config = dict(
    head_dim=64,
    intermediate_size=640,
    norm='rmsnorm',
    rope_theta=10000.0,
    lr_mult_o=1.5,
    decay_fraction=0.597,
    max_seq_len=512,
)
MLP neurons of a small language model. Each row is named by its layer, matrix (gate and up: input weights; down: output weights) and neuron, and shows model dimensions 0-159. Each number is 500 + 40 x the weight over its row's rms, rounded and kept within 0 to 999. Numbers have three digits each. A neuron's up and down rows have the sign that makes its largest values positive.
Before each neuron's rows, "fires on" lists the tokens most often at its 100 highest values on Wikipedia text that the model never trained on; "fires before" lists the tokens most often just after its 100 highest values on Wikipedia text that the model never trained on.

fires on: "2", "e"
fires before: "0", "n"
L5.gate263:498499544466593444549455544590486494515504469566493505509529471515454474433431530515509521422467523580524521435518522481474472479470533549546481515527419553423494494503526502551403431583586507511500543454556462553526476399514516481415538472486439497519512501479477518433520440530515532504486563486491451589564520462470486582517472493506488549511500521543488508508507460488510481522485473488489483540567504490441475573522449521516515467450522551502525532459488522492521514427465543
L5.up263:485560573547510484548453456493533504512573481450485572540513498475502457429522490525556528487556461535489529478554512462475470441469503479546473496565518527515483523586465512503516454514509534578554579484535495414513395503524550464438511445464468493471526476476498418575494437463523619506498483461441552508557496512484473489540491499531541484491466603461543533494535426463506511477542499483428461487523490460482542578505449497509561469502490532460513536483438433480499477491462518
L5.down263:486551506489576470404591468570519543452449501564439509540519491438466536480444533469487549483481520464531497406498524442490476476480500517481551449478498488422460509501512566513498448551558474536482504519473527572493458452490429526508530394545495537526546491462501536434520494499515499471486539520551452521475499465459496448543493506467527509430481444498437501510528501497484520544499476528538539581567568559486420501517466402455552476431502520529464502440507504499549526439503451

fires on: "0"
fires before: " |", ".", "–"
L2.gate414:449454541481588485524509429465541510515506446536470485456520525460449514526534499498552469452494556536466529561485495486469519514504547557519531510470515492525535562523500491414523462566468568533456538540428517526525481470483467423579495507523506451539429552513420538515548467515473528521498524418521527469567541546448450508505494525530575590518522454477489531551440505496471476532524456517480505452478553501459526444527499395471599533514535475534447441518516524463478525481473594
L2.up414:466478548508464506511613525539511540529498499540516512480540543499509462484528506524573474544528469457522542592551428508481511523530544461464490439533529487503467472494460431507520438530388534523500514507387478485455490521498497535579503424490459475423464544537441575466455503553480444482472487472477550519529412541516520533475416531509526509499528490476463475520477490461453503534496445547374524514543534521491478506494539441581517555516515554475463519512564466514507472456520528
L2.down414:481424489486446468547491546486517559530504551444538512554537496530522463434517482521490513541535493518458481411540608579546542517550526547517516466437489459499489488414561465470503567467485413516461517435553507528532556484517525489571451468410483477523570519575546519491481475472536463514496497511537523484531510498523519469470523525460478566494489445471547521478424473431553439491561489497569524535406454491516446515532506463543508461473514459424497501448470441486526511533517484

fires on: "2"
fires before: "2", "1", "3", "4", "5", "0"
L2.gate545:474435596497408530544437491529486477486490564453466522542530532533514485556495541482446554548571510510550486489486512541468542538504483451464528551505461553483497499507492463472488542526485529476513523503486499557474536521518538536471431533528467517508508610556494516533528416532513492457477512493512516546470495507503505510598513464476524430486532405488530397490441461498396461605480479510524410483483572474391509489506426482470511526507493489495510507423518500502462528478517543
L2.up545:535442569513525484521523443553494501515486474516429469517541526453529476435510554462515554521485493487540536515435481471445483468550474498474519589536477486456504519504482402492492569443496520482498549463558417570505480557439504479480515480459439504487490580527546494494555428508528567454507484477488453477395469463489469433519566494500499429495493499549426502526439414477408486570522539458504506516544496497463467492492509465531577448415493509576526494485499548523528496464524486
L2.down545:536536531509539552498460500533476540434419516523542545545505531430544474555441558460508522443474441504553522452487543506492504548440493471485492508515508543455453515522554474475532541560529499530474581503526494463527470508486521529469535498477489523451414480475521452475491493474442478529474522505444461499560474436500480486499496509469468564495477438555441601519469520458397491486411512531532611497554491450471480546542509440553529589442509427474480483476439428538501529523497472

fires on: " ", "2", "c", "k"
fires before: "1", "2", "0", "3", "4"
L3.gate392:446476512546527497558460495544526487477483544412526496441482504441504559467460619501441478544552508465531544503536514504538481493548535573460529519476577477482439477503518530509560471499524521471509551518609383456535506474486523462510468476434524462477495551541557427488431505489458488499543466526486499535533535489456501495429537451529481490453467485446510443464458364487492476485529507560514473496524485492503488531584543513492493488512550512529443521493457552560505526553484568
L3.up392:523582558598445521626507510514536424487433483453453474543507473413472466546528486450526501484539474550529490450462606453532511454493496549445521493552499486472504513501471522505459563390543519543495476459522483535539483498503511472510472457441491536463463505543534513510461479492552525479499513443515524426550518429481494472471529436608583514519558538539563501501549530491525475503460485515505568493508486557501509502494509519461515423513503541571553444496545476495498542500515481
L3.down392:607518503457532468484443394472504530515485458430471559476538507495537498534513521518487516497511546434469442537422553540541504542529510440496509415491580504424489489488449530490430578514496468562559468463512498597494470417573479489476520540485550490461518461425496435552560523495439543486531525563483519475550488463519499517485498489512471554500497420470470585503493470549467461525521572479544555510529538424474494514490541457483476503529532452549531484552494528459495504490503497

fires on: "3", "re", "e", " ev"
fires before: "en", "0", ",", "ent", "ens", "1"
L8.gate535:573503502507466526479524496459606523503491501472504457514518433507507491431506496430533525495518480487441577522478443536506444484501525546492486462493503461502450546464515566575493504510494578483490411510549437511531548472553492484462469533498526413503441501446507544525462489472499512461454506548501518466390431416474494559548514527534475464515565555457511451489474535522595508508572504526469545483438537516461511464426470491422498475427516496499545425498464502494508523587531543
L8.up535:500513506515506514505406563540523583556477473477488473476535415520542494523552558446506483539568543531524451487446547542436479460510483455496421432598484429467494599474507500483522532430598532446484509496490555509496501499570489542510509485430468455494488499524456472490476457497445486540539508535543438467544531449519468482484472471518534445454550519449485521566488518479536512596538531511506542519490555519489469497516539544450528418481495502456527461566459532489528575547470523
L8.down535:479566586444444471526543478478504523436492503494511552528516461527447470581557469459444533524531465486524542527573480554464526447564500572489520499519432567456530543489505533463466530523535537550408504540547517514529463517574507521465485515531482529444474591463478378461478549521484439540459546517510598533443557532469524538481503545398478528534474453496450502512512547518556513521477484522518484560480559477481542453512462471494527501431509530517520491514513479458508555479494534

fires on: " per", " air", " Per", "h"
fires before: "for", "i", "form", "c"
L8.gate543:451547468585502441524505441497457552528487456566448440535399539507539452537508549551450468532577479512488494533529563503500584506468515515492509454530466564576511530433499527524430563509547469513536530447533454531509495499516547448474473508523514442495470504497485557517472541543507561499516563504560537506505509461591485434495482502519447538546504527538465509568488514523521528462477542502419541437410482563438483467545419462518482496464507515450557550486475538521477465469461514
L8.up543:441518471458504522503439488432526518511473467519505519497516579559546461564465514518468587497587509476486532525435485422575527511463475502525486506531437553533549507503522533517476520402471478480484560412512478537492492444506553404494469468470546483427475522494506507472502552562495507456498560553571576516481490507552437435523504434474528523535471556528515507503453479485499426533457490543432508471543500483456454468568472475521467499599498494547491558491495507558484445508568521
L8.down543:516575456481509500542534469535478538466458482516525437539477552527530475474511476564477524499557523453488490476511583507529559477441586528480501519482501508511610510587487502441533495474442472413550552427537466513455545479519507489481500447495513533535471500494499466497506503538531507497489508491479541476453466584471435504533484500444542564501495462533547500461482501479445511458482512432537549410518425494447454501598450443491515452495461449478505523541564514432461408408465501

fires on: "1", "2", "p"
fires before: "5", "1", "2", "3", "8", "6"
L2.gate359:570467570471512491463469507522473466476474512544477503514560492467483531453463482523491476541551488547542556474466523439539505523449454560520488512491480454432501554481483438468598541469474494498557499478554526483482510563549484461444495469499532540544485469596528461511469530494589552442528513541538453515420496420483448471528470563606494505533478485503430441500437515474462511497504543506531512504537489485377533482492531518606480490493477479521418496475496553489547462566508547
L2.up359:550525554492441484466526572464481452544503523505553558537520523482557536523528568478546449499543601494558543510521547458436447514492501477514473539501451474449603524510485404512532575426492461443508547500468507475482490526540463435532498468445521488427542469525486559451508497520550488502546501439456445460506492409512428475473460521590483412529504445467492520491462468490525419533542453500519493481495556527449508493506575466530526495515538489515465468436506518519496530501524432
L2.down359:578517534524552534475438529518545498493487427465477470496510480486435478511468519461475491538474505527516493514474518482488538482546483547510487508520507532534450595544487524393509460508537494477541500520552476507593424490456466511513502441551529619413505493443474436502502484575527574490446428454551518508472582556534475493539491426474478463492416530454473553537487468493447478493494475505525469520533537461557498518444436506576501450497517513466582457573544499544473509539489519

fires on: "\n"
fires before: "-", "\n"
L2.gate615:571550507523485519497507496533519419518462511429585522558499472445527461556494456520480480532554461522469461505530519565486577478499466484495529415473558479562432482537493478553430476563504497429486456512585487554524536509434521577471503590457482483503428479472524524491509489479568442526456511506438520443468503565530495578531483444502463444468552516482479521517495454540525445470540489517531562492518523478526494466500497526540478470511496431543473424423437510457495545565460465
L2.up615:507488487494530509558509448496519485472550497484497494527481432488448534491561444474534498494479433533509469570475480500535475456525395441572568532494542498559499417467544448465431485500568519476597589495469494521550436491577533473489473527555540461497417539466451486507503506485510493549527481491506447544443486567564517500476470514442574504524504448525539430486462441505457468474494442537436474534558468552552467494549462491530480431582494497491523522546514519482524574508472527
L2.down615:538471516582462550461557514533566433517464459533491520460528486461516459515489483531425496499532449483507436461491534515408569530539449499493475373468548489491469567518508475562443478523546547461527454505490465492479545503463460569397470583473491482469462495507557546463465465473499530517446566483405502467470456564493498558489487476488399416454526479456533454510512512519515452445494464506512489516563549452528516520520476561499512547495459512490461499446496498497506525567538499

fires on: "9", "0", "-", "–"
fires before: "1", "2", "0", "4", "9", "7"
L8.gate602:495516548469466515523438478515441585422581453543561465565464491503557500506446558484422464493534503476426466530447503498450484481560504537539496530478442428514460478532530487431561521511526509498464523518521501508579500556466487469502496500471538461533394501478476554460462486483497511524481495449461560478525485553547513525523508408462494458415540553512477561445594511455580488530527521443537519515546464501475517433500480543539500459462515495495480491562548461564484467470538445
L8.up602:406490491591493535568461478446509529478529444513520564509485480570494569450446494473482460459510475572463455518518484484517477437512477526509496495495472508502508492492491468458503481628563547491454508583491503476512510533426542527470517495471482495460445508500528490529486543431443475471420545451445620463556524496540571506479494434451437493488441539489514500493523533521511512511465497456541524508538509515484476486531453475555522476392499532438456438498494491482469451436563430
L8.down602:587441579429489538497490564520467401521447526495526495457488591478513510559519545507512480482522595492467550501523479492450614461549497506517553470538484443515437469536493502562501510530488584511510613469465518511515396486524429461520515527518557486488458482556491494519508502541529478499534493486525481464505517517476552444522502498450422501546540491434450420490488469507515549597445500506521565495506484515431453488483538460514525469456435537498504472484499529510516488525479553

fires on: "2"
fires before: "0", "2", "3", "4", "1", "5"
L5.gate31:520499616531501423486512554491476476452483472508492421487427513445525522452460533508492569453473537574526502577436508523479482480539576508531504511507497483416475512523492538457482491519517492523443564535532476509570488482465558530504534420450509488556452465481529527495530460525510444550507511460484483433528519556463480569550513550498463523536482460500460528525497477455433499495480520465547535459538577552516522529441527461502583539422565425470474473393480546466480446509515497
L5.up31:477485462548445496477406502490480423479492476478495532492558510475539517453484540498486502470472495557605579404482552451443502570529492478466445600611534525454452512573514504457520521474494508424514571470487465522490434517456513446423470529492523506463512501435457496445512543497453440455543479502472536477549454521578481468505454533518551507486444538474477488529459527488429439500519502532464488502519494511500597524476443492513526468456537552477475529552428500511470520486528506
L5.down31:507493561477534506496518541542510440497473475497526548465474519467455543482458535542435476488446494510446508444469559500468578515514544486496479508556496541470463542515524483476451487553490532573487479513478528461514407537513458489531473490486472455440438429436445507473538540517432505450553539506442489538451458502500499451524483497465480543422501460594525499509515448465509533477419486527430498628549512532495514420461495466541611506473539461504533543404462506507571481510467473

fires on: "\n"
fires before: "==", "===", "The", "A", "In", "S"
L3.gate167:492532479525522532527528524475563479483543523462583517495486464445466508390562423466414509456456478455470465480472569511459495462557499491532508433519486525560467503545473445484523533488510475518572496480472480519447482463515581480479537573539490475454465479469509514532502526470472504490549494511463455504511507495544488559541532483505505468525490476491422470573492497505533522521568507579436538499579570521468518476583445444596436433497412465486502472411503557508528485478432488
L3.up167:533522504528529521551534488499571441450502537446564530440492485488455518400574441505421500507459467465452503499502590508454495473606518533544497466543498502567461480531484430520506531498568563530560491466516494544475459485548578466479535579532523488507455450459487526511512486423521481500523511522494451467484526518482532460498534474522488485541459481500461450522450487477488483544515503567425559508532545495484510488579448460615428467454453444516484463451521533480536443464455468
L3.down167:491471477568473554550502490525530414524475483463566526490474468483424539430514499480456487528544519532477441491391585465512511483537514460532535482559504510484453603503458446510536504546533462494545518476504548506551462492492523476500539585561474480468513509468539507451524472417580493525468501491497522500481485485523593529495508478394543438471522545459506483569488468517538527501527460603506552478495537462505555495547494456584448513553452454489475540462550529499484529452534446

fires on: "–", "-"
fires before: "0", "1", "2", "3", "6", "4"
L8.gate472:516468498609460524512429477515506466486516482475528459512537549554520563485456498494511448405482551535584495536556412515516514480507442526515480459602499454519481419442526472508512543556499497542568504462528471447524581467512518576500533455505484469527442523515486589558415471478506520547483586540489518538460482525517418510496494488524534499531489559575546603461520472511504545495522484448503489460528481484511443531517499478518550454506469515519548486509552442541489448547523499
L8.up472:502535514425514461522498521440524508537553420525560457515541457498497484472510553511478513568535474480517528485507524448532558512477414646506465511539448455580547432457429479405460493531501529457531527445509525483479469563448486540495481544444511500467507518527498548480511523479503454522476544517549451515457468442494506542542513503568495530470529495515456498554502475489497560469525545556499511511546469495519493474522465436410517506452479447548454583449523439460507541496485390
L8.down472:536509622474495488549477463548469527489488383488492520540530536498603487543481524523499455499479478430482588551511514455442476500502482440503542550515534597540441439529520503568506613497525548484518473464501520510492533528501509512523581494472525517528449377439459471467499525562454479560556540465525452495514500527506477445493446440487494513508519548495480513474488468470484525577481503556541514521471570518460501522505577492438538494468457528508521508500483514517490508490596480

fires on: " ", "ap", "ian"
fires before: "2", "1", "3", "le"
L2.gate487:478539424500471430534548502573537471474432594409524493490543501545466513561502568460574451508455561517496383493486424501499527528541500558526537560472556501545568442544456486539528566468476516458499522582527433454461490543540502498546418507491489548563490493507506512506447440498519505475583476490547482464505476516503558528475489500515517588484437501466488514545478432577475466591507486559452471492506514530483485459483484465483511484520469503554541521523484511477484534495510489
L2.up487:473479495495491463513495457513524534507450478472544488533499518539478508552569573499514521511504488567491518470531444498569524465507530584562529510465519432494496489552473426569577530483511514495569485516521442496510537550477454502583458461462493582512531469512533544422477531491443483427525479512608514505530508485482495449446509478557501517586467528449610452495564467518407496496491477479458518453441489501489506530536407522522504528510473500499495554479517472507543449447537613
L2.down487:556459504465488482507482472481396490378473519519484540458432531433549397508534442487460511517464480480464530473507513546538531407506507501454496513491504544463481556535526454490494564518486428484497453518560477531469376541451526538457530496499461465509502466538494497495421536536529524506457566512464474510521419494544415508485472557477529539524550489472479536516527482488595517491520510507522511488463462425414474549499493497479534503476481462543454532580503581535490527488438501

fires on: "–", "/", ","
fires before: "1", "2", " ", "0", "3", "6"
L5.gate158:507419515511430534561454420521564460515602474501527501536436460513536407511517531510539467524488507504579609468531487524450516480441508475470463551526469514411484468531496525488510555460521516473456518466535467531526534522460473557453467537463498492553452523510560517456503429432430485504424509509504492540493502460517499514499502468461560539545481540513505532543445536570447454451480537475457530563440497490471478498520506496538539469565387532499478504482551554540492510504568470
L5.up158:440514507482530478527510488483509555499543506483570449559487507510439431416515517397512504530523456490518507448475454471481474587490510571455567486436491541502448455501432515447496507524503560497530520506523576471509540481438506509459568462486453533473504447523515490420469545506438443460499451475514535496464463453439454552455518523480498576525479494573603503510495534501513415519471511514480483459541557541448502498472474503537547505477480504499565530479517430549585471396515494
L5.down158:541453513530528529551533515503528528521489475460478591506529495457584459469508530532481462464539504497556448466491418520500448475492458493479480557548504474466542532534541472507537484501462530504475549487533458513564478506452445435476473578592511453531407495476563447421452506473434409521485455494501469475541536399507433429514505507476478541546504489520526462399522425492446549475499496517605506560530486493509500528554462503459526499447512484415504476476468460518487521534504531

fires on: "2", " Y"
fires before: "0"
L8.gate183:604474584462554469541477396523507517486535564474540555520459492451543494437509488497508519458428427522487476446468471506466411515510478492570499493548466487543600529428472502482510483489497509487553507517506448475488473447460560497462591516545440469485471474553492477484463515498493503517478517520548453494533488448495438550499480549435520488493516508542468424566433546474487486545489473523492451607506513562496449546432512510514537538543433521521473535482500559535517449485556462
L8.up183:542530479440567517511490517538535570432504495405465460527442451458521499500463506522442506493460544544494520466479534455519476524526464484530571535516472523469436468465495574473449484547491528495499523570510517444479449517523495471423533469484462508517460527440480448460504577571519490478453537474526510450519447526447423495445516568436511530433495496517443483527490521471477428535467547525464470486539540451519484484453464496512553547418521593504436491438402474488551453470525564
L8.down183:453496508505585552521562488498548508449461501504460531460478459438455583464503479472521535521535490497482506449452475513534541494446540563504580521473537506497471525397489492459506521639449488455492465466443575520489513504476438515547568519527498476572467530442496565501522470464478435511504537404408510534496500453494469471537482447494518512408521481491523482486532516540542479470535505481468508495499538551514489454426514536547534517521432560531490451420559523478481519436468527

fires on: ",", " to", "-", "–"
fires before: " ", "0", "1", "5", "6"
L5.gate344:517507564481508452521491495493505501520471513557494487543516512560444499447527502474490484509498542571493497561481469501422514560491524551516527474557519500492501499554434468434551511504481486519468570454520539528433522461517532405568572485550498529573487463574503471510528514485526551426500521470445495532525546475514459580482503468490489538490418510550559606521519529472489529414505413529492512517488490491488443478528455482503493505390500506560454545538529414496479510449384533
L5.up344:514439474519599518470515475464533525457568517435546515477501486557482468503526530568427524458439520505483450540545473493496548451519477566518522514468470489477496449549546470482492559483502551456456442456505473484489476558442458573495487633430554548461547480480451480542462528551485474534445469516538502573424503485578497540470518493530535463553531514462484435486475517529463478355513525554514509479454513511481540554542463496458519463525521520480518485449484493544540515443506518
L5.down344:466494545495439492522491471499446504542483397539512534529541486481506484542480524468500536542487523469548537500575447458485505487465485474449499485514496446510486483541428496440480522544493530495475573476520511366601475588516486425546529410466482446550454436506444507515550406485541477433518509517482459479462540545409515524473461509537560482493456562546516492475458420493569531511590501503511534521517510535493475483487521494528440536496511501491530492469607522506478507536535529

fires on: " ", ".", " .", " $"
fires before: "1", " |", "2", "5", "3", "6"
L8.gate323:548471412513499445511488477524518459544555481415463522487534533426492480413506515487495454446505506470526575546503504430477567512542587502452527541464463521523544438454489479524517503537421540439492516493495512464505493419510521498474548560528489480494558510492475465529431471450543523451475556517483469474448567421525497508502488470486491534512523497544504565480499564567515493580552582485516526488524537508488487551546401468416466459476452461473489577479502466525564479434456502
L8.up323:467388571574554521496593550445566455487482529495506552503552410512517551497570535521476569530445502527524492539472443480469425536469444451542446524519480483512503537514444493477486532495408478519554540531483492476523517445468510562491516585527498489495471469508517549529491526517516522492502567592513503506458471497519495521538518500546524541421555561479586506451442508491513465444514540527491485440430513455488508540562438443523524538488549465455532502549520485500530488495452442
L8.down323:509477524442492485520458480509472477483536407528446523452544514447582410494498503456523521439509525431461502468516447371499446529469535452507477543502477445503465506485479488489513470509457461436523544449509600464466515424479436495458495521469557468463516478482547534461508471482481472543515479545423512538484509496548566474575548500586571472475466423568465466488478507487491519557517498500552495522504532499453454500368515476467512546533564461504550536528510477529497463465503504

fires on: ":", ".", "N", ",", "2"
fires before: "0", "3", " ", "4", "1", "5"
L8.gate545:448453491536519431525466460476514466441474478440540453495524525521540468469461520474428506531454577442507603486566502470489614512551537518536489533475490513516494489498552471511537558522497508519572541568434550464499511558456511518435515532420515428547512488496478513484534568520491513473436468490407419523528537591502412500505523464537475466478535530451523521539494451536461465506516452509487511462491559520478482538447451446504528531502571545478534472495467457484442498455522567
L8.up545:506490507497494529467520605446489453489558575562426531514503524531440505541515487434475483530446494449516521537560488509440434493492542581476500430560459533448608503565491501482521538463549466510474523494460439479524564511528558517510445427504516461393558479433494514511531483481539485489476523460479514512466492449472559484389491537526529524488474521545481461496532533443448533484486424537543515501520521550454516468493484523507616490500462510499448489454490501543516525474509425
L8.down545:506474509456529442504506423519481436535501420455502501395565467497498570496450526582482574487538502572450485450494472540481497540531461540520518431478456517473517471498472498503464483510479539453493513464475470523480434537486518447510497534444431432481506507526447588517490503455512528424423456536456516533547463535525494499517639516552483462507514501424451553500467479474508463521474550469527481489558495472455463555455513512546502437541539452529489515510516498549446523437436563

fires on: "oman", " stud", " University", "iber", "aw", "io"
fires before: "ia", " of", "al", "ies", "io"
L5.gate540:526462477509545486513477479427479494500475537562479481439496506481537502520488561491516431448509553536495490509560512498532516562538494482556522501449555585458441512529539504476480491534559537496577435479428508497496469483519518445533470554438509509529548518428513530474434487527485466466429538551570517451476520496436510396498404435482455483429446497463436509494515563469522548515411470516504512463503573434557480446456473468438518527510501483569500415461515491527557532488485494
L5.up540:459480491508544503538473517491432434544527503547480457534556521503497477523523514495521499584542535489484569447534501519598600476604446500502573519471486515469467528501515544519473569512529489446627493537475507490546532527470531510571469457484469551493554576556543422540478555519519477489503497532455497476459477555438428502476452524520510470469490473539493531547561573437510412479560508458506522506510433481441392539480502513506519479505484523538497474515464474498560519498495512
L5.down540:462544488503499479516492544490443484466472483509419504460490510484485545505449487471479527435521553540444571498543528495422528439471472541478518480515519497532465526540449486506594478517449534485546441491506518562492507530471528509538445511507500548556470487473531448518477505535579486416531477467447533470497493470533440485534510482449567514491486419531533481578563431470448558501543526462533518384489475474454446452498481449482452393448518528477521484429403467530423492523463479

fires on: "2", ".", "3", "1", ",", "4"
fires before: ",", "0", "6", "3", "8"
L8.gate635:529613526478535571533541538539452459438490462462505521483539522552538493484483514429426560469547541476533470518489459492511501520517546465488552506516544478504455500532469549504491489527509471491482425468481487508511457445490458499525575471563464535552535512477419461443565489572530522471539482549495452448480545406507506526489597467509508513534592510508490498452502580535525504470440515474490489502493442551427540523466450547568438421464483530522549479476429441567506509488521507
L8.up635:460457508462435508504423497514540525530521509536404506574444461472483450479540539572525513537510509469470515478546515431468480500523494509500440497465490523460518500435477492530484504495550557555525538448489490494522455512463596503501511537433513441509563543519501506512454442559526484475463540432483497556517513513537506497487447494499520571472460533508539565509494472506494465510516528510524574447578653552472520525493495429500597523544533567438418507453505511508514579468546491
L8.down635:496433439467505552427484454486545547492519478538424550435529446474481501498522518477521410539546475463572498522459464545457427473574517523475504426443542531484433513557439573526471547455526529505505438464463480534468505459525456500450528464452505455496480512407517464471534445533505502474524452541470427452506497511560484513557503543511530521455534472483539511491478486512584491533536529437461449452456497539497546525545558550413491477504555395486481495493492498538498511441474470

fires on: ":"
fires before: " ", " A", " C", " F"
L3.gate473:553509481483532478562502443535503498517525504502474545534419503557552465474561598487483548550466444441522463483478487422521523422521514431484491492551478452536532481468551454511519492479537436469467529499561525451559577483495530507517494478429534509496543461506510468606541555423517463406509455535493427437566453520490408546509550522505544533475509504482479521491458469486491484448466496530487524441495474587514562535459488461474545533458500573546557443504472492529495493461490486
L3.up473:458526521479526579518516444481495464575524463573495475517482499504459483482511553532518546513517471465540475484571533480507534494455568484496483483489520510555466510462517518535467461527473486566477528516543456559530548502512524515512564568532537443501543565493576480443520571578522430554467461476502462468488517442537434499447583517448514490552496482560450432520485486502419493505504524502469477464483467531506517476479496356524498504406507431471436446442503543473573520537428500
L3.down473:528514474488564553499492535531524430519529595457507471550505468510496506446414590559466520550427534505509503529553516549476515510566509432555517496553490511567517424514446494513507431505533558410580483445490518423521548550558474551475562406492451500503503472502464515512415472498561501444493533480498468525538493513471476567473523469570444527497496556448441510454513503402459497493522497531470491494513513559562486526514470505509495507486490530476501504526461465473499450403505477

fires on: " Gr", "gr", " gr"
fires before: "um", "ound", "and", "oup", "ant"
L3.gate357:557446542541419478492552477524460481474480536543472526529476494461549486511547517573492482487509474492464476552547473519504473534519450520490542457426535454511566512527546546510483521477462499562541573469471422498520405437449472471565529527502460528488553519458524515488439467517516593486506549480453516523403460446489422527440546488495460531480501519552483499536537542530492521481545426465489417437514523561514548494514535538493467525466517421534452547472465541571544554521456434
L3.up357:500445512574534477481553480525516580564453498498518530557515447451502498420430492540488437489492413511428473442486513521446510515543446562549438460412538474454509522515503493439458457471501502508458568487496494471479488441538445505452525497465534495474543527580451547472448455520494576452440524498488460491493504453523485539436468430532463510477516446527405550525463597541490566463476473489479512528487561441511478472474501498517517475548515519490446502469537492519456426459535452
L3.down357:486422507535559456498476455532512556485485527531479501548530524462515471460469510591441449469549481452474481506492467493485511493522466591444458518443574539476597500457558505451452476503500437483463536480482477498505471487547458452527471524539535567512507544516524518405451480508491554510528549503435479439471495478525530462525515473503479467543475447466541522444472513545478578516486418461480534478466566540546521465487456495563526499482500471480572522489502501557475358414438525

fires on: "–"
fires before: "1", "2", "9"
L2.gate313:535529459553438491473518493534463512469492495521541495476486468483469457515463544486517524536595487478503430525513521507506485471509510527533495489520455510486511536544504503511443538491479579398545481462461459523516547489533414560502577484543428489436415442553430510473536508458479505481517577470441504505564501457453542559471493534537459495463425545549514483494486529443542395535558415386480503544521451440483526481554488513422435512500460463551485508476527512518492495521508449
L2.up313:512523437481439478490513492442462546475523473536513472474483436524417481503489506525547570500514484502483464451441545498511487533512475502462488402510514469452469533530488498512409489487448527556613488475425539547452522522443499557475492538546440501476452443522541503483543487488520447442499545514504505472485538540446497485496454542501448494466342501473522475620457498464476463464479521516548516497530480426468495419504438513449507463451529467512456521534482584473537534511492457
L2.down313:514433497504497548550446462502486449536545463529471510565500525550441418425504545475534479489415507534585530475517496450457552492486547529494516575551492514451516462570469485452500508510513417534547469562493565489590476454489537531526443508499496502527462566502541508458417539480461467461488490469510502603465532444516445557598450430480528552517476580526529491457492496501475528490545551542513517532419479507520522514520486491481529472456502505501531596555526476509505492495466451

fires on: " per", "owever"
fires before: "form", ",", "for", " that", "i"
L5.gate282:442443537506548489515520490498506500410544497508510465487462504504560556495495514526525475489591538513519468476495522486510487568517498460507473518527567477500480527489534498544524527473444472487562497529488480519553572453449551473556489554550578411553490525500485552449413474480509519544542476504606467540535539460597479451515521497530433564509593594521524488571484449483510477469519467500497564522578614484506520456538533445537473486483492515486503535460468480458488511527429539
L5.up282:520511520435486402476566542536482473387536504539465448459487505570495494511376457490530453532510523452485561491529482471484526526587517468543577490473498521537485571503553494540510495462441501496509438435519464488511539510505510441523498463554557473459499547465497492527468518435538570467511571499547458575495477499517460554512501482455538532521496541554522490518496467517576418512555535515458530416494518544470468482520461502489525457586472511517493577466436497481484488575481536
L5.down282:486575430478440509523512575510490531486539469514516499493549560538526561499437514513491458457547500470469438521514518536533547486492476440529491490529399506489522507534514453498531519456446456478478535543516456462488573500484485459494528535498584474482525574545554474438402523476494480508447494524573496557516489445547438508551488561416526560552523489453563482555435516461414454473597473485510492450461495483436583502463453507510488475470507438487510563473494494463432482490531509